config = dict(
    n_layer=11,
    d_mlp=512,
    vocab_size=8192,
    activation='swiglu',
    norm_place='pre',
    norm_eps=1e-05,
    rope_base=10000.0,
    rope_fraction=1.0,
    bias='none',
    init='uniform',
    init_std_up=0.0373,
    beta2=0.95,
    doc_mask=True,
    train_tokens=211000000,
)
MLP neurons of a small language model. Each row is named by its layer, matrix (gate and up: input weights; down: output weights) and neuron, and shows model dimensions 0-191. Each number is 500 + 40 x the weight over its row's rms, rounded and kept within 0 to 999. Numbers have three digits each. A neuron's up and down rows have the sign that makes its largest values positive.
After each neuron's rows, "fires before" lists the tokens most often just after its 100 highest values on Wikipedia text that the model never trained on; "fires on" lists the tokens most often at its 100 highest values on Wikipedia text that the model never trained on. A number after a token or word is its count.

L7.gate390:524496471445518506470459533474472509508507499518569453507499498479540520517566492497515510510542473607461536531534446621462549571574455561487487490503472506481553504513527514427463478532503499458497525479500472481457474584513523479520447504393470514584540547490519436527521495439516422523494502437477496515485482511569449489514484554492520450506468504494474467510496509578495535437507401471482446531499533500459491547436530529534507513475463499508468493509396568504438556523471535445528497513490546525476554471538527464473368550474552422485498461589501424518514550503523511532
L7.up390:503523528514484488526477557473514565574540529569558456521431525524501528494520562459505501535518447526484472530516363597501485469532527479533491548492484449511509463467585512519475541503505437459498492515493527535428535494454581428508459497496494505460520567516543531489490442397430558536481577451551411548503484480533548451498455464501460475467527499526497492482441506538519523575426411497503435516439512506492509491525525473505506449437447492481574494483524552460470545499513489545558458492493523497571566466544455454499494561520540549577482490526496436497519535513505506544
L7.down390:475492483542427543482497496515525530484561421519560490552462525441449498528564508541486456448454571594471494495494442555509480435504463542546475473523502459503517535516607428425483478512506549482533544495483461483486501575531472492544482524470579577439521549532535474517444446449466462534510430479444467551479513438556435491442389514486505546484485563499435458498521495549523543456506422486433466485514466479528528502460532515537534505503500516480505501530499503464455545536487508466495510552459575521551531490579478523482495534578516484504487522511561391481525497528475560520
fires before: " " 73, "uc" 4, "cia" 4
fires on: "," 58, "d" 17, " May" 5, "en" 5, " late" 4, " October" 4

L6.gate315:523540524483535500512489513514449534513491555543551521573519538463497518558507514554471499543514516492572468507494502528439616572513479520439491425485469565458535481490532485499512540563546486445521486544491523469477445521471541492509490555483538420520482488486465477511537506508487460520440482482521480474480529543541479511457435514477506474451508482448503532461478503549533552459616519533369488542560530502411495556455521536486458480528491574501505491541503415443513510507460556454460516509468562583470476497519457501519410442513545470405521507522506444492548442459580476426
L6.up315:422520533445443459509467470547542559501513491491547493498519516536470465540461526615487604501574538490485444520485484529477526509456485563440531471472525532537538525446529385486546502489480531582522501522491518501475519487501507515506437531453529432476543526530482583525488468599534500495523542480496470466495482525529558548484451477471463544451564549440548501501453471541447515522528567472475492512454445508453499484537549504491442539527497507513526426527505438473466525512491549473591548497499509507402497454494463504477446420526479472458541471562498529540542461490455619517
L6.down315:571460493530491506476468489497445444514526475496456462458510553552506516519505456562539503522426558489399497495457482477509492536459506480453572496392473466446572438473518484502569551417532452450555527441503489522499473472521495502516494566535444542490505529496504503465540418412485481449495525545479459461497515522495514466528555547520440520500465525499559475464468471499491403486528505486537565510466489496490576538537528585567419458519491557542504505552469457520497516440445495473524497483483493508482480379535525470465489447525558549526508451485503470463608481431513491541
fires before: "1" 34, "4" 13, "2" 11, "3" 10, "5" 10, " |" 7
fires on: " " 100

L8.gate402:487524487498564440492493512499458477449475478539522506468504487431546565480508545471441464519533555522471595501534454518496530502621506559527495525467482560519464573545506520463525449442487503501533603462557453500503482474549501522513446485514504510440528482476455480490497521425508428479462496523527507521438525492549545491478508546461527491489481481524509455477558502561554442385549381457465490523503455545453468507559495494530586485467510558488449577441456522473508496478475529445494569505483522474543557434470478510553464476435466503558430474463462454532581516483512504523
L8.up402:485562538490506563450497520534448603487490503429520581539525479513562584458480470559501540522438547483497452543527492506462456476496513472487433495492484514539466498500420506426486408470498507575530441499508515421488496487540539476504464525506459474539476466492429525596456541519432483517534510501495466483408516608587495495463522510520453547416530564481464542492525492450464507483476514527442413442506468518475492546490567523490513458497529534463396477487428488553489535471488471496431488478541537511467419522509474514520453533539516485538528468490472475546512471465481452468
L8.down402:467446509447545505421395513482443493522436498545576523537509520540505497489519500520475509524535456540498438492509524558444471550469506448510483517474476536529501478479453531556547421593491545419535560540509500492489392483471491522450527419485553534485502507550501514495514535498475572459428557443540505500498482468542543527540446492504462511488508492552539475468495435534471531607513514504532536519461539490519476530481482558470523475562485455497500509503502507536426531493542503577500546464551482549433546471543496513597471501461520515604470564547493505490529453493399448454
fires before: "-" 63, "\n" 18
fires on: "\n" 83, " |" 12

L7.gate386:488422526524489485509390500457474479521426431473472461471467491453535486528517479533445537480453457575488473522478514526428488525609430544490437498457520512506580570567478514469474480497495507489527526489525500496471475575449459564507407490471411521528552578520510449426575471479510453492474536509478537543545510512549454475553503563529579493513474486484527539483493534513536512468470453505500546523518456533465471490509483486557560457492460554538470517507486500490464593490472557488508611538480520493558513427594546533526509481440505480551454541522460502507466463467483476466
L7.up386:505429503495551544531574507455512559506601482496504585441379517472503574470540561520539540494490464484515481543458454500439443519574535492460521512448499477533510492505531495475478410528476518494528508497491448445486432490510512519481513468488537534517526511555552522517524516481457524544485530551448540549502523521500485555477533502495530495489501425454419521506453441557551543511422502413522478452471491536523450615502584514518533516549592451444525529522491538442466540473482487511510467461467558455458502454468479501524513490442457532529467518571472455474482577436448515494
L7.down386:542461579529463452567561530560550557515528466558418500516513468450528537571538470500469560491539511551505575507490500474463495524507544487490531556459514455515453511469611511476472436511452519460470480499460515484526506544438561455560492483449487524492504549592514446478510480428470400524466463457469470497499549534526467484519493583519495473474532430516444511453470485536465519502464520565421491437475513454462516553530489528523531569476553469497466454478523461440422555500518438486473471544489550458509483442445546508550525514456455496460501572504534432554509533491473482443
fires before: " " 64, ")" 4
fires on: "," 57, "born" 27, " born" 6, " Top" 4

L5.gate370:542399497530599426498481545485507465499451514522482482572478576536501476476562523475416496493453452547481451563548464507504498488523493512511514528465456516416463469495554503551483508567514475504525508472502468415522462500535549484462483493577530484535524613526505537397554460468453485436478470445534491517545527504433542496500445533455512501499518435487470473423573510489514548489499481423476472546560509579533422595443526515504557451480523421442527497515509500461487436435510489487550520472448520514527523548450486496501494514509439504475454528495499468481508557485536540511
L5.up370:473491556454510541520542514543513537468561521534594547503545452449451550517465592546509480476610542514534420530512534496525534492488457480453481481507489483511500468491412447451499454448505505512543422446467517484483504498493476455533509511440611473481496507531443475514467451598550496530515508563480510514445467489554518455435500485465479518406478516487452572495481438475418524447493580568525535535458489537491535515506467502485517528473565544537520491525491552490445483502488498458496466499538477482525512484460410526433504462479450509451533571635525495505468520522493489499
L5.down370:565499518474575515567489504409525441563471575490391488495477506498490521481531499447544477504458492475510534489443529508487508476486531463473510523481508539461495494536603482520554549560499454506541583520507541463502509472432511507493532512588478506579474516511515538475463537454427448497448480495612493497572513489481487544528446556525524537513551469461522433500589572509608466611524463480519537487528512536449435532509526442480466466520470490489504463515452475507473528474551537567544526443437526527574477505519451446509559475502524512468508495493526462513478545467557530519
fires before: "\n" 34, "---|---|---|---|" 16, " " 7, " with" 5, "/" 4
fires on: "---|---|---|---|" 31, ":" 15, "|---|---|---|" 8, "|---|---|" 6, "s" 6

L7.gate85:585490444530598570515569476497522552459551527457540551473607528575498560507484464471543480510510538516466465458536516517485523516491471488473540572452502483534558490559521504508438519479595491507564541469463444504514506502492496489542533483491517483499503441466491450521555535488492485510467472499542475457446488451533514406483462511516459559533486550431521451545435450462574472481423495518459454522557566502507538425501431467528438489576461476549552547453564490540526462534518533499499459511510517505510448498487496476470522528440591538538542523512498433473490554451461441547
L7.up85:457565498474499507447494486499534546510522510559481511445506433484527479449425523494544521488475486461604468512513559493418511497543554454367475521452577549422519477526469412505488507527514520512532522518486535420529442456485499469468530513511457454513485469454502546473546518491575493578524493549445447410492483496500449463506518505563487487475493472517474563535441470517521513492484459454406475468542557507521522545520472550543532495491571485460487475424536480515491480534466517482506482410520569566539564516423525493499499497463526497562534572503433526543509442461549483546
L7.down85:481524443494505457507515467520432454518608497501536545459430507515528524567515496536467514565496485590524445533536513490528477515477460531511509501443444501452505516497504537496481476478528433538616483477487510545437530522582464496488406508450519503465532513477474460498432459496499580406544461521481511475462555532543449509505551489490458526521472432466467506477557490467436452498497450537483579508498485464463565478516476538564486510447502619506549479467517507463505495475475482526500487526457376468427485482561455520479480565524491547531537471471579470432542486455532520463
fires before: "-" 36, "\n" 22, "2" 4
fires on: "\n" 94

L6.gate484:505509482526506498445529502542486484523469497502470503521491507481565535552533479508438496494479508527512458512468550514453505602552492604413489495508546537526528533506466480527505498430527489431536590446530512453607462528563514509479485517512446496501552520558466499434493503504526501505479496490444461450457566479508416535471460552552501510450504536455515492396581489490528546433540503499529489481606504521457519537489523565512457455542479481496478469505483476535502557496510556507525612517576472568474510432447534537455490450404486407473452495495477501444496492480483448450
L6.up484:492529466545466530505496489474495506496435493482515492535525473518566539510505548511471479487510528478512470517557457477513498549565501537522463508561487580509544480539434560498567383391493549478485493498460491566588558530467469545522541527509473487508558468567446458461506477554453475483462491551511493491547501537465417504492558548591496568514542435487468526449553570537437451477510544558508443544566582527486434467506506570472456516536534484504490511543482461456523495474476585479524472475504505502460468449412486544497463495418487458451469428543492545487534549464499492534
L6.down484:543514482515567473472476465582545517528488472491568503493505545486534534483558485498515534501474477458535537541575470526514528438527509492452471544447499433456509540463534480541535585563481516530540440446525442485490528484508552449472599574481483490500441524502570435527481373532449590475570471557481517514497538439474457476471451452486504485542484482513535499523590561481482473505508495485432496491587477471527472472485480539423449501458494559475496501491446474573482484479550456584534506527479477597524555512490475496460552483552490470489472509472472502468500551546570450541
fires before: " |" 46, " " 13, "N" 4, "==" 4
fires on: " —" 39, " –" 11, "|" 10, " |" 4

L6.gate357:452440571487494481477466484474459465433497477484418475438528539461538479481463398461505509427556472539510585531531513586476481475502499577445510488556450481500574518581465495475497478546492454555479593528566432475575450543538451581536467444430465541469481499522507482479519534494466513503485477493426519467521541515503535506445440495527521571504482565530448563413535499518463468470524552426488474493531469482506511528505522523577483488532493545578470484511452529466519533440533533502437569509503532516500469455498514497434453543496472442517458533486458485528512539454459482506
L6.up357:513470506550527451514485515457550480541529533464460383463497532494424502493542484478470507474578453516488554456418516513506427583495461535460471520508460550473507519530508464499516506492484474515540629531446409497470500510537514493564362453527519501464520515428523461460477536475442473550486431490509543496475546520506527520475493546481433573478443477541500524474471446540501600453535527482527507514527452512484505475547516526582508480443496539481493470507492441573487516516532549483566591440475514465478569477579549456490519449491444524490480504522461492487505487495448509548
L6.down357:500517512437451564515574468477527483450516503525532640456502445521552490520536546561423479488491563470496447465536543458529474508513468478467538514421520477525486461511464538539445524506459544504465421489567561459452526503490530485482547483546478484552519563511547552544527496445516516518507532509581521549528558478558510559530540523522513542488551492542530422474471569479556463544523503520485516532486495526494496479523485481550581562469517501461454472505443533491491485434379552569488444508493484547530526559432466517485525529539522503499540403534491452441433512531541541481
fires before: " " 58, " life" 4
fires on: "," 63, " of" 10, " to" 9, "Early" 4

L8.gate79:507525439479488509501516522502493484449466476479572575489474532495569499562611512441564523474472482486483480546497523500465481540564476500439462549521536534494497556554509434511529447517513492406455491528487505477463473516508441545494480465473505548499568460534483458462569468518414499504522452534465535512559557508509392572495512535547549490557552542455548547492560480510473501477568526483519569454507473476503496472496479540542414472555522460467498516546482517599489505548508535515557478435530497594545564433520493471453487481499506435481472449526426512435534517468473420509
L8.up79:597543556555475524545493490466517478444471579532496468497452509494490454442491424397490495473461480498471576516526523449556481470504501475571492513425469476458517517519568511562412490454472447475545518445498476524506490501434479534472456582472477560423479496572551528444524495447452502539464449532470494534450491433456451488543587534516525514467571452496478462532531512533508542502578514454522521483532483399485505528526545507485481496483463509438405566429527462515558466497505478489516470469500464466484500523452511419518501493478563451495440490501515526453547485552512466542
L8.down79:560506441546584539499503540562523475473447533504480556499496563547498497520538580500543523510522524491547472493525474567555570483454486426500478486521455493400493550399510484516502497511540452505527502495474490516502549539527532495485566527529504485575515519507590425519425505487507464491519479517504549529481436445564399548512479505462462453512511508523584487519553459454500515496481598471487588512481475461548487474445488535445465491457537447506523498454541471553442461520519397510520480517493455514510543491527516436489533528497569472475510452498420525444447500512598447497
fires before: " |" 58, "%" 6, "N" 4, ";" 4
fires on: " —" 43, "," 13, " –" 12, " Votes" 12, " " 6, "-" 4

L7.gate118:533501502505541496407512509511466487529417580428489508462495452493511507493504522513475484439476487456482598531540494492477508519510540495506555556503554566499455546505435431610512517499454589535542578545457441493530487476518526592467468530536477446523528478451460465488492503474488455496478467505475472409547512502483497519513551536455540539482497524434550451481504495453542555431567494461484513546566509521561435541457500439516557450531471448459471464438527511512530472451473509469466513478436505509472507520475574512478494493514445479545517475435468490643531538472476534460
L7.up118:457503446533530504424513531517539479537482455476437511481483479503434471452434497516561582500500526505444447463559563467511534534501539470484533471497526469511501529475528525479488499528530489527491456445520486424451535487587489527551498500478516547570497482466496574496485511568493512514523463544477554484526522557518449537529508491512546457561562510456495498462540487432520462499361525479519492561474540507560440482526467509507503518473580517468500515531532503487540560473563574499565442462539502502432412511499492387539492478515406527556479506591412537519483561444488515467
L7.down118:501581526421549538525445551484487549534521571507481486558485553442489480452547470511585536521511535480445545563493434542502462533504573431511532451498503502463453476490520525455536465501559573523416536452513498411465538488460465529522460520475553448507507547530453522439509497455505459494502572496501548479472477515528448564484494546521492466476489589534482442508556549489507527502552509428557546566423503556473485454494475525518431525495534494534529487476478497484428512482469494473471442530535516516510514474493465484533477621565408446522479439532498543467456497554539457529
fires before: " " 37, "," 12, "|---|" 5, "6" 5, "|---|---|" 5, " |" 5
fires on: " |" 43, "\n" 13, "2" 9, "1" 8, "6" 6

L5.gate37:511438407492541449493476481475446496449489477469505529529447505500545549507564507496472440506517503516471489547532554490470605604557424563505511434533527484551544536533491523521504501510539538429499489492532490415492506529560497561546471495512385492482549453540494507460480503556528441497481415480480528470503459504500479558488491565515607484540498510525457530544579565424471511446531473451508523479595452522514536539471511482508514503566476525472467559537436515465522514451510590458470508562442486520487551499481528465480454527468532460473473423491443501529506519480560488512
L5.up37:489458491588511472508579545496539513471509435444485575481495519472597478493482549538473462574486536500484542448470469471522470516505513581525511475574528436509506510484512544572514506485544525519447436548486527474466520494511495540528441504523496553508503457562534555476482512533484490474467476416434464470492471536496438537501539481531558569455597490449425496522554520458494514477492505495601500499511480526472543500542501539486525488468503483397522495542477552405500541467518544510449490554472466440564600519540506502511469470487520480460548413464504529505551596473520439562
L5.down37:522454508502463581413552504471472487465521408488485510505516497524478490533495515526516463554487492402427522472529542576513514501523474518487446490503536488462476540503524511471539450522540535446493508530449480483570463454507512471515483534513591498504533478520485531575565503469485600584512453559489483433588484459472492492442539440485510525537485486493442483446506455507587525499426523449539473583520451542519481533499469509590517486500595508506548472496491500547452432533499538582531414499485453523561502538474483514464467490500493457453559419498511437543517501581461511538
fires before: "==" 39, " ==" 11, "s" 7, " the" 6
fires on: "s" 16, "History" 10, " of" 8, "ing" 8, " history" 5, "Awards" 4

L7.gate220:512526486499496458481527503492407495465434537504460525534504443398562545553457528540524477468555491509516520555548570509504472584555523542445495487480518625466561492567474466538488507508578536523488498546508494470557434486516513480472594478446487444536516483515511478511502509540469495515462517474539511537495527608518495580490476539511500511512528581420506469456503566462508436470503465454411494559526522527534526541406533519558502495552503436477445454540473460529528525493455505499494478454475535495489456503484487543500376464487523463532582491495509457519471541481514510442
L7.up220:442522487516496491463508538522474577417535507477419543506501507456541527545415523469554511508522460510497585539527569502477518572518525541406571470480532576533511474497497506501521518494609511492518444532520502487579463494477472551485554458456546511534468459568451521574520505558523490451484457431528479463557529569502523504449466513551513503501496519491470464449491512497495441490491493522506469532517551520512502605442574550511500515556532460468455483595474532531482485429503529489525477494514488459547465507489468519485418510459432468494546485500600568506552587503449551482
L7.down220:497452565493508461577535510547551573520462489462465496460515538496512593510482451506500523526449454598509563497510503532519480509484575546444479538527524544520519494464514586521485467527545470523524489500507504500531431472521430475431449559474485592512450492550486518455562483550524508496412446529443404480498616472545485485476486524474481559499523497468444545461524469583533510513453555482572510534526447535482490508520474484515462503464546506471513461512489530509547516435515547540529464509559523475524465478438545544487503528497444515477482559536526591557528599540515550447
fires before: " " 83
fires on: " |" 89, "," 11

L7.gate365:516463498483505487482434507512486529501478582475446518471508498479526464528515448534421450477469517581451568547523427566447582636502434545479494470514570496433478560484494508479476559540556575516435512516570445496480482491559477548564451431515462462503487504476434449503456548463527432481446464472476536504452529553539519528554491546494546506508468524447512481488532541517484502435516533539483485506493465528449489578488491428577541498524475496512466538498452503546503555462469524445467583521487506545461461452608545488503460474495473471484468518474537503519473507479457487439
L7.up365:579538492520515508484492523485574510461527495419459489437454537505474541529536416493503502524527563540503485441520545440507558476528441432455451480502547497513488400502518497481485465497563433447503493509515512433525502559457456465514523524535412499460505515440430472414507523500445480479525533471535495510507485532534478497448497522495368552473456538428466508491519448477406476518488480506572509552504503551522547526465434522500437519517475506508502466498501492552489491535555503490437503521549449539551445519588517484446495530537590438421479510473524512464432558473554445510
L7.down365:539464470508510537411465607555548542502534502478573488486563530499447526534563529543481491495499551552558465475511493476488508548502469453488506537418551468501515448478483443494505475498522527517572478523442527485482524484458511523552482503504495475490538550514452476476471581549466610567523500459522468489563503529495535550492512439451413476569447596488488496539490462518443537529474465534526588525469480486470508425516509445476491592497441537529572547421508531517491436529488499617489530490537482525474463490544489519430513516545569503516547475523481454476516529519535476438
fires before: " " 47, ":" 10, " the" 6, "0" 6
fires on: "," 24, " of" 18, "0" 15, "N" 12, "ed" 7

L6.gate97:518468471462494472487460505493479506505472527485446555487577503510555530465510526509472436556461562540514476527549553515495585532579451539564502494465535560484551544521527512550502486493539597477537490484570504512539473551514440572500537483399452486484479475573482444450501543492530444546435498558476493455524461466563461511576467538537578492507419449543544480405543498475529495485508451480477439490511561548558501526458482477509547535616543510456466495512481477491430498474438568472449522542563523497516507403480476474549454504474499490474492471504502458526501480481552468482
L6.up97:520455532577485551570489566530468456493483493461510553412449503430556460481460514480479379500531530567488461536508534437552557502503502479549512474538538510481504491528546506505443568466519515541489445500553575515514553543428439498555558508492390539503473482549412499542436526535534485470524473416496494530494500447470473547531486498588517497487467524484477537487574490486491466506494482539567599485494483507521527512456470489433556504499465538422483561451495552536469500514491494506495522569555488518526554552502559490479520565503511502443448501497439569472449521533523476483
L6.down97:522439485525522542495524527522513552447508538513506526433469524543524442440453462501467473535614504540576487513575537472525515447478470480542503512478499470507530513511490590575400525442518490477486486472510494476526489510490503523509535511541512597552543508531532548561467509408456515505468491508466493551569522459583486505432474502473477474505534463562512468457556422532514501490503479485531568515456579521434555500407429528496486502452545521519515534490474415456508503482496441496476512552608459508482456511546522556474483518496511552468432547528474525576497538535418470532
fires before: "==" 48, " ==" 10, "===" 4
fires on: "s" 52, "Mar" 5

L8.gate387:512525486468477506531489487516513499554492393485456532516432438495516553515535529453469472485448487535495557500512528556470488487568481572493505486484478471548456539515547515384556474504523507499525500503499442483488444539535521423430520539490488553535485504456509431519507487533448464467597498511497513481551496524522496488420536494564511412484496524511485479587479560499505471461471484521478426472551506482507459571489598451512465455494536499508527483511402536481524505401480459445544563480465571481417512476480506588569453498488485504554502433492529462435545477502498478404
L8.up387:450497503443494564483448487462474509465504549548507527533526416549575473518457461459492516525491522427525539488528523472432517507552503570505472509455485510531507472566412492462551514529538501591515539522460479443541425462498512472498467503536534494477556465468536538533517515477516514498498500569499474438454525480508531440480518530487502474499490509515509552512453587495555493509531391489446444428540481460433599529533502516533486472441499468513430588534523547483590522540543473508480481486525538544456466504432470548511515487414526510516554467433478400518539506469597546511
L8.down387:530512491433462573480453516586480459466522490545494524511485502476517436527550435507502538494493497463559463533525541576562534466534497481549485480494418480480497485462406507475498534529543506413488611521483497486558475501502550466488510494485531506436510456482522446494572488425497592611525431457506479482507488463464505467482496394493527475514512503492449452567547482499511544580534441479435526421549461521506495482501550512444467485421493509491526544438475567561455496506542486565475552536520486475502548482483493405556522496508525531504511548516491408521520487531513457534
fires before: "-" 77, "\n" 22
fires on: "\n" 99

L6.gate131:538472482510521524466438488498521531574525491441500469462483469453439518454564449473503493452499484601450511459450455560472448524472467552509418466504453551477492478520540503426468531562483536449497490491506481535461500523502459466541509406545430534519482500499419493542495569483540464496476532532477545506543557430477508539476511536538500492509470437493513431587565488573497602438491558525558497550453489491588472552490541505563520494525536443506523549445508511518472487464465536476445523491489468498499551522588531449516474471515502494457486566505398541502450479569444483508
L6.up131:554493559485543528508588465523546458487508498454507556558462591538524540525531508465503488445479514543504493517517517503518488498493480522459517532475578536505495519502475508511498492461566534431468471477450448564484483396489512501517525525507545583502528498336420508384520459559460517500528515508440525463500525486539496458413498466487434527418459532509439566548461441439462442502460450541493525472540536517461503395497436444492499524485507468464473492496512498562512450551551495523504483487481460472540542481444472490481547500517506533601516496549549501508488532498525497536
L6.down131:453543504543502526381498508499505502501522462483529509480508503486519469483439482460506392497478512551473428533528431508538497373491614556585543491486494438495514481473495531493499515499523464591462463459516505491503482502545528503480480447528506487480552501480532491529507430501541434562467503518502463497457485425509515525598574592517405533577408474549505487440446446540465473511480499538439459456486527485575508445490503488513584466429498501477543552498470523511543482521478519500467495509515471524504531494485521543562538475529549492576521493507488474493550417494466498446
fires before: "0" 20, "1" 18, "2" 8, "4" 7, "\n" 7, "7" 5
fires on: "–" 58, "w" 16, "2" 12, " |" 7

L5.gate384:485456470510507518513461457528470518481515504447516540530479574510490517484503541544526431561577411521519439494518445533490500560520522590528441473549494528397471497509531509478514436538492555523453510469483493523505488580501422496507513470418535530527434517578511533532468481528501459482515520463517509523500533463502517634459457484484557455521549514542479487524539525551506605446559487450567558533522467502484459496451548471446554532513491459477495468475442548508386477456471490473500520481482520526471528439510460512461474544498522491419537490521566461470452494580438552544
L5.up384:485506479435491527487495458508474535538503498477518547451516543506491493564518489519474497524550495464491466487508447487455552486501530517532413462515486463496477434525536524479477476547420530517508547487470468569490515511525480495481528442437469475523454566443531486561464555563551513474503517478500521594464506502460569521468533493515498524539484451532473463524464580518478586496486526471553485549474532442434450525459624442465528660518502484475442492471548504504496531463479471524487502462400513501433564563542439442475504445506523490563569489472522516477439491557507552583
L5.down384:487514512503471486572516570592533461542542458583525514442516473509580527530531475485516489502477596483431478548483502512547521478488470493497489592488507460544467395421419516469502555515530481550519480505573482546527510434500479455482553553503504447502531522496442542531543523484486567486443540515515453461431548521488560439530464388561484497531457528513480453450551515405525500469463533468480486492510456514551527548547546510507470502497523554553590527493526494479524494506509499433513431476527444490494510497492502498514483516562517592523585512483485456491520512413552488488
fires before: "2" 30, "1" 23, "\n" 5, " " 5
fires on: " " 60, ":" 11, "." 6, "," 5, " £" 4

L6.gate79:473460400549470537510506480511425519570482496414476505522480521505524461522547513490573430463545517529556519557434473473459520516527479523527490429590561502445547497514533557505565533554440562484591489608479506516508520548416507466518508496480467491503529434497474519460475564511558501477529535450443482454517504512576382512473497492535530479485508515485474486492504554539416509525507515553543486449532576565487485450454467490444480472596473453431492482460491511520461548504483500513514475592508504537528462542493541508479449475500501423499442514534463505548483519495536496530
L6.up79:486507454559528485465498486523447460517547593471514425483571499490509505535550509472491459518531568481474496485487533478508542565527510492503464470584472593407505540501489504537483439481563491550559558488456509423516504515505533535482509484561503470461502457469472429444536567490466521472442441452494489472494549529532446549510514495492501497486521453476544492465503516560517418501559439487445529525524521495462513507486470455458506444503464461497493484459521380521580525475532488545498557465381523531556483466546497532492458470523581442487523449388464513482563517510588499477
L6.down79:450468538569491497532552483483496500494528488508438504413517531516472487503441509485551551431519482551511590516495485517528490506433515459564565521534539451493542504580485570523489523584432526558515496492593414477494571538495430470503471472473455522470490519588515554485501474470527451466472530470493524516539507531478523452470487558487514556456556448544485464517466399474490438502522606470467470538495551565553419539485509465528493489516490460441534519508443533449466529444498488502529551577543483512478513534516458515439508504478431525570443467524498531478538477521480442571
fires before: " " 39, " –" 8, " —" 4
fires on: " |" 54, " Hu" 21, ":" 5

L7.gate132:506509504451534511482451543508548537478480445460447534501517514467567557505474441472535535453463477536461567465529541497486424521497473496515498462489556506519603478547456459440494496548573507578511524489483440504531484514539395538485426479401491541527569501462480583437560544530478481501578558507426532477572512498539503525466531527525491525526494542463435546492455509436523492495502500509522488499475546487484483522558507512496448441492568496519446546553382537537486557495533543485535483517535610520522485431520525524509450477459417455491522509561494492494483466455457467511
L7.up132:483513550533530472511483573493529545496556506543527513492507450445563520449495551509459560556514516517550527481437508534550514451433561430490505473433459500484441522426512539497406565555544512527487520496470510489405537476393522431450506522512476447511485481534458494489503478482408519465476603505474477526463482488535546471539501494523469467510489460482546491542491487482545526537427471542473464535462467521531416566544495498460484445451557500493535486499521450429442536478460428516523508514484475445580538595486508502582552405525502545496486511509483511464464473494502452443
L7.down132:519500517501537456533498533470521489529514567499438535410544519489504509522484480482492550472500468551434574475464536453483507480511480455524517473507522493590566572534579535473523484510577502481477562480510428497501447537511454537526456498414497555470453450457510466483534537533496422455453466525461528503493468452459540427515544535511466514425518530507430546472439471455454455391490561519554476458464476481516481525488536495480493489468480526531487497499473516522490535538510550391544505530516555464584491398579550454497534479520439505498556574457552471437546486522458514536
fires before: "1" 45, "2" 17, "3" 4, "7" 4, "9" 4, "present" 4
fires on: "–" 79, "-" 11, " /" 4

L5.gate163:536484468523523509525428480484466450521383578482545488524457510534511478545529505464533501512527509513509527563504568608506526477524476556602454483450466562473513538536483567460510466504523495547513505491503475443478525556501480506579433503439445518538510531497486494513512513485520485480429503505470572483572487552484494451459434527540589503504500487550469436532518521522543534482485463440503414521523522590560460496444497474545551460536400440546490488580461518504480489519461464487543507482514550459496474408556504482525501517459547502500442487477531525562401472515458495444
L5.up163:488522511481524522508453430537479482489513543487508431502536480453481507556477529459488528505541502460575476499531535506508512482567517514447437476499524571497416486484506557471509444567599504535543445499537463450469505545480495552505558468448516438519416438480441496521505594460478505510470469531541553488497506551598460529457445471483492532474506561488511520494480469447578495505436496511455541493528548535546527506521494561514515497519466537575537396438523442569468447499499522506524535445601536463564471415547530516498472543527488546468454572517483491483453522522473438431
L5.down163:527542552502455496502442572480544492520462567494536506447496522494546511520493533456521536502484529450482471394449394507539515533586494509560456538541436485491475545521578526453466458450505437510524503478502521607451495578477471537439560547480486495488513437474480492457528529455507433518444476465444530500476508481475441457469534529526445538431562497460483498474571397472578536473536476519514490456515484465450564510486426533461430424511526542455514537472485483504494495574499484489502529463517442424556407504519461546506496529478501515449481528519504464442529489472500477479
fires before: "en" 14, " (" 11, " " 10, "[" 10, " \"" 10, "/" 7
fires on: " /" 64, "cre" 33

L8.gate401:409423514510506472529451457494467499415468451536434471463489532493483530532462469480473558526503505512449550481531492505421470501609430490468530489613553505527460524565456479476546504484571500552500526563513487543543490528443459532523421538496433522525533496540452478508570601486531498446538498490438556469463558470538476530516443532525525491556492511469512586465468522481575468477563467516479520454500493463511417521563509504514450496508477522487469561538465499558483553442535567497424562462490495506507485492518550526532498481432487518446534447479516516542542563458514512485
L8.up401:498488482504512485567550463537581493536489533496531490477572534472466514464479543487488548543580498489513526506517544430452481524475535393433505568517509425498439503447500458457473493441633495459432522559449490529500560533486527469465436481503558446546487466513463561487558484488506530425526507505469534476442493521465579499499518482511574472492475516497453547506489427544584516523542528493478505493469476467504511492570534475477454503462507513497534428431532544497525450505499523527535478437503468448463494435513511403508513481497424548496541513504429497456506494473529628537
L8.down401:462507457484535372509531466417512533489494470532468428581552532432471454502437535498565507488490553484525461492482540375555504530558452483473497521481468565558509510495478470485508483472490517441466424535445492489529561417558504512498537470496510498507445550450536497507509438510436520459482454520496506529531543492513519509460469563445498481438566547498567529513446521508467546480498523515554480486516492452559490461497475506449487541410458503486507498445515478583538436522580411512527470447495528440503508424473442559455561518519457459507509515543486502518481455529431487510
fires before: "1" 37, "2" 12, " " 8, " Ter" 4
fires on: "–" 46, ":" 27, "-" 12, "):" 4